{
  "n_layer": 9,
  "n_head": 3,
  "n_kv_head": 3,
  "norm_eps": 1e-06,
  "positions": "rope",
  "init_std_qkv": 0.026,
  "init_std_down": 0.00306,
  "lr_mult_qkv": 0.5,
  "lr_head": 0.00839,
  "grad_clip": 1.0,
  "schedule": "wsd",
  "batch_tokens": 32768,
  "doc_mask": true,
  "steps": 5039
}
MLP neurons of a small language model. Each row is named by its layer, matrix (gate and up: input weights) and neuron, and shows model dimensions 32-127. Each number is 128 + 24 x the weight over its row's rms, rounded and kept within 0 to 255. A neuron's up and down rows have the sign that makes its largest values positive.
After each neuron's rows, "fires in" lists the words (lower case) most often at its 100 highest values on Wikipedia text that the model never trained on.

L4.gate85 [108 126 108 159  82 133 128 115 183 120 129 101 146 125  72 116 121 107  85 156 119 120  93 138 118 140  99 148 119 155 132 140 123 137 133 150 128  74  88 102 127 124 134 120 118 152 108 129 127 121 142 120 155 114 145 118 130 150 130  94 111 155 137 104 134 116 117 121 113 166 153 122  91 122 151 117 161 170 155 126 120 122 141 117 127 142 167 132 137 121 122  85 145 141 104 138]
L4.up85 [117 110 134 163 164 125 146 104 134 136 147 103 103 132 125 145 136 158 141 160 107 147 121 138  95 130 118  91 163 141 124 141 141 128 129 174 172 125 149 144 147 118 105 136 141 111 124 137 137 124 110  86 141 134 153 111 142 123 125  88  97 108 148  91 131 126 152 147  94 174 125 148  98  84 141 126 122 137 174 188 158 137 104 128 117 120 147 120 158 125 104 141 133 160 101 138]
fires in: "president", "minister", "artist", "director", "player", "medalist"

L4.gate623 [112 113 119 133 138 136 196 139 135 148 115 114 107  78  97 122 108 205  75 106 142 126 129  94 146 140 167  99 134 112 153 138 146 145 106 135 142  98 103 123 166 111 153 127 105 147 112 171 136 171 152 114 146 166 129 132 105 122 141 130 123 154 122 107 163 124 132 165  99 213 142 148 140 157 139 131 168 142 156  89  86 143 133 141 105 102 121 144 132 149 133 112 113 119 132 118]
L4.up623 [120 106 152 166 108 157 125 135  82 122  99 131 119 132  94 180 128 146 144 135 141 107 129 134 138 113 159  92 117 149 143 104 136 147 124  87 101 105 127 112 147 144 112 150 126 154 148 139 114  90 146 143 104 142 103 128 153  86 127 171 119  98 125 112 153 112 120 166 125 198 131 124 104 146 124 123 126 127 176 137 136 138 137 106 131 147 125  99 103 160 142 160 108  78 156 106]
fires in: "team", "released", "school", "relegation", "town"

L4.gate69 [ 79 114  93 113  85 100 144 146 150 158 113  97 124 113 164 101 150  88  93 129 147  90  98 118 126 107 131 162 144 112 161 157 151 129 103 117 122  78 106 126 117 125 130 106 120 141 121 145 139 112 139 139  88 144 167 149 184 119 148 147 115 113 151 136 143 129 165 141 126 154  93 126  90 146 154 107 126  87 104 164 136 148 111 138  96 129 127  82 132 133 144 119 117 116 116 141]
L4.up69 [126  91 142 122  48 103 120 134 155 119 130 114 118 138 107 135 142 116 143 170 109 140 131 169 124 141 106 107 149 163  87  91 139 158 127 142 135  96 100  81 161 132 119 175 120 127  77 111 154 129 156 113 109 164 118 102 149 124 126 115 147 138 143 127  82 132 120 112 156 123  72 128 112 128 141  97 161 105  94 135 124  77 105 117 114 137 155 126 126 106 131 128  97 138 111 120]
fires in: "the", "date", "and"

L6.gate185 [110 138 135 120 147 146 117 128 124 110  97 131 152  85 135 106 139 152 131  94 160 156 171 120 122 129 115  88 154 136 171 123 105 116  86  77 101 114 143 109 118 133 183 128 119 161 152 122 128  92 114 181 129 123 143 105 170 103 113 141 137 144 134 147 131  94 163 121  85 153 125 145 144 153 104 115 113 139 112 117 104 145 163 109 132 116  83 100 103 140 143 130 147 156 131 116]
L6.up185 [153 159 118 151 167 109 104 121 122 115 125 126 163 147 121  74 122 100 101 143 141 139 115 143 101 135 122  96  91 151 169 119 124  96 153 139 123 140 106 115 139 115 133 151 166 129 112 113 125 154 145 184 179 133 132 158 114 120 111 115 134 137  63  85 142 123 154 145  95 155 103 153 175 140 126 130 135 163 185 159 137 101 126 145 162 212 111  91  95 136 152 137 160 128 141 101]
fires in: "not", "also", "notable", "first"

L6.gate45 [125 157 104 105  88 145  80 118 155 128 119 117 124 106 120  70 121 134 148 158 118 143 132 147 181 137 132 143 160 167 131 127  59 110 106 110 107 120 157 108 124 121 145 126 124 108  98 118 131 123 123 166 139 150 132 113 107  75 122 131 127 184 123 110 168  84 146  85 110 116 131 121 142 157 145 127  96 132 148 141 131 160  97 100 152 124  89 162 150 135 149 130 143 126 148 120]
L6.up45 [180 180 137  88 117 156 136 142 114 127  98 140 154  81  91 148 134 154 119 173  81 148  73 162 120 141 108 128 146 112 120 153 128 131 120 108 122 105 110  97 108 148 131 138 161  98 150  81 124  86 108 121 143 109  75 116 145  81 128 107 133 135 158 100 157 169 164 126 156 148 117 128 139 138 120 133 111 128 125 129 131 145 134 126 120 140 124 134 153 122 134 134 141 110 103 114]
fires in: "united", "small", "large", "first", "young", "older"

L4.gate353 [130 130  95 155  84 134  70 142  91 110 128 148 104 121 140 123 107 140 118 127 150 153 134 108 102 120 130 118 147 130 112 142 147  68 131 164 142 136 134 131 122 154 165  93 137 187 126 122 140 107  93 147 155  86 128 139 141 171 179 116 123 121 149 134 107 165 134 159  95 122 130 156 142  57 105 167 147 118 156 136 115 127 136 139 171 101 117 175 121 108 115 123 137 152 164 137]
L4.up353 [171 176 107 167 120 132 158 172 133 151 138 101 117 164 103 150  95 122 147 108 118 129 142 127 155 139 177 155 137 159 154 117 149 127 133 130 173 111 117  95 111 114 132 180 110 141  74 127 120 125 103 115 112 115 102 153 111 127 123 150 140 135 137 103  84 145 121 168  90 147 142 140 165 142 128 146 147 134 169  96 156 161 114  99 160 130 139 127 113 105 132 119 105 104 112 147]
fires in: "new", "children", "child", "paris", "parents", "irish"

L4.gate112 [152 146 137 141 117 122  72 119 124 122 133 130 126 200 106 117 150 114 206  66 141 125 146 151 106 105 139 133 132 145 120  82  77 120 125 151 147  92 123 118 116 107 136 127 111 136 115 127 158 109 127 155 159 125 139 114 134 119 147 107 146 110 100 161 153 103 139 105 100 120 124 116 130 134 104 105 133 125 158 118 134 139 142 130 117 118 118 146 134 100 169 129 148 157  84 173]
L4.up112 [133 111 138 122 117 121 151 132  84 164 132 119 165 179 103 117 157 123 138  85 124 108 150 129  99  72 143 127  68  89 127 122 135 131 167 126 119 163  92 107 105 118 120 140 104 121 144 143 152 138 110 128 127 141 130 121 125 117 106 113 161 121 122 173 145 129 116 139 111 174 129 138 123 142 145 122 132 154 128  89 136  95 139 135 110 108 142 155  96 125 152 164 122 108 106 176]
fires in: "university", "construction", "form", "levels", "department", "development"

L4.gate33 [102 150 157 132 147 142 106 141 112 122 109 140 127 136 172 114 116 115 128 138 153  82 117 120 127  71 118 132 155 123 119 216 111 125 140 126 126 110 133 183 107 111  91  84 136 186 136 115 119  87 126 145 121 164 157 137 152 141 128 151 101 106  94 108  89 128 125 119 118 128  93 151 128  92 141 128 130 115 128 122 125 153 116 109 136 146 119  87 105 142 158 114 160 128 148 124]
L4.up33 [128  99 134 163 121 143 137 120 114 120 144 149  94 111 135 101  99  95  79  87 121 153 134 113 140 138 168 130 103 104 114 141 114 114 103 131 105 138 171 111 109  94 118  97  87 145 140  76 104 114 148 147 126 135  91 100 142 106 112 125 154  81 141  90 130 117 109 140 149 107 107 178 124  96 170 127  78 138 124 120 132 138 121  96 121 162 149 114 149 105 128 112 152 135 114 146]
fires in: "he", "heavy", "health"

L4.gate624 [118 142 139 155 151 133  97 149 180 133  89  97 171  83 128 125 138  89 115 101 109  98 133 143 107 145 182 137 114 157 152 111 126 155 117 126 148 152 107 149  60 119 148 126 163 152  91 111 137 143 130 154 131 121 142 108 111 143 144 118 150  96 160 110 126 172 133 144 134 137 112 152 145 168 134  76 116 121 200 112  77 165 117 134 122  98 111 142 123 100 101  97 120 117  70 114]
L4.up624 [107 174 184 135  88  89 131 118 169 127  80 119 114  99 142 111 148 119  96 115 121 141 110  85  97 109 162 152 117 122 114 170 116 148 150 107 130 141 112 129 146 131  98 115 177 139 128 146 168 145  94 119 137 160 113 119 110 122 157 111 143 112 150 168 123 110 138 138 136 140 106 138  89 143 121 134 159 124 177 101 146 138 150 130 168 118 130  96  89  97 104 122 104 128 158 126]
fires in: "it", "just", "items", "days", "season"

L4.gate394 [171 112 186 147 142 136 104  93 154 149 122  98 115 132 122 110 151 126  48 150 164 104 133 117 137 158 170 109 147 117 102 129  98 115 126 143 165 125 151 134 148 132 136 117 137 127 141 142 127 106 170 181 120 104 101 119 174 100 128 113 131 178 120 138 143 149 150 166 138 164 147 134 140 151 127 111 166 128 156 143 157 158 147 127 105 111 147 175 141 140 106 140 142  95 172  89]
L4.up394 [132 132 161 105 117 127  91 131  76 187 170 103 132 153 153 128 125 138  82 104 157 159 121 158 126 121 140 135 139 170  99  89 116 117 152 128 124 158 147 155 140 146 139 109  95 162 134 128 138 115  95 133 142 118 146 145 170 108 128 113  79 132 114 165 112 126 124  93 127 148 160 105 123 143 131 206 141 109 142 164 110 152 168 109 139 152  87 137  93 169 146 131 130 121 145  81]
fires in: "de", "en", "degree"

L4.gate332 [141 124 146 127 170 140 143 152 117 121 106 113 131 137 177 143 117  92 134 139 144 129 127 114 141 113 140 160 140 149 113 166 146 163 124 121 157 138 181 169 105 102 133  98 137 185 134  97 108  84  88 148  90 128 145 140 137 164 145 159 132  72 124 134  72 155 143 164 129 144 100 135 111 157 109  99  70 151 176 133 156 146 137 151 100 112  93 106 133 105  86 118 126 126 171 155]
L4.up332 [134 140 117 188  88 122 117 129 147 148 101  88 108 157 130 122 108 125 116 121 144 153 118 138 133 110 147 111 112 141 186 167 115 114 134 166 133 140 140 102 124 138  96 154 110  92 105 213 112 146 140 134 153 137  98 150 119 127 149 112 130 124 156  96 132  91 122 119 111 130 147  78 125 120 170 131 117 140 170 117 144 102 140  93  61 147 146 155  99 143 148 117  56 111 111 128]
fires in: "he", "she"

L6.gate309 [134 117 148 170 164 160 137 112 126 178 125 117 106 105 143 148 178 104 145 119 131 110 169 183 133 167 143 166  97 100 151 138 145 167 132 131 139 113 112 104  72 138 148 151 135 138 151 118 141 163 101 173 142 156 120 113 107 136 154 146 106 122 134 139 192  99 149 137 129  99 129 155 157 163 111 113 144  94 152 124 102 106 149  95 127 102  78 143 136 106 134 109 141 103 141 158]
L6.up309 [140 157 150  90 148  97 132 159 149 147  48 148 134 102 100 104 133  81 111 117 119 115 141 112 123 132 110 133  91 131 135 138 127 163 140 126 167 149 154 144 112 141 122 123 104 150 190  89 146 122 113 129 136 155 136 153  97 114 118 163 166 102 128 126 126 184 129  89 145 102 144 120 172 121 128 121  99 130 136  87 152 118 115 121 117 121 110 133 113 117 125  84 101 134 118 120]
fires in: "it", "relegation", "considered", "described", "qualifying"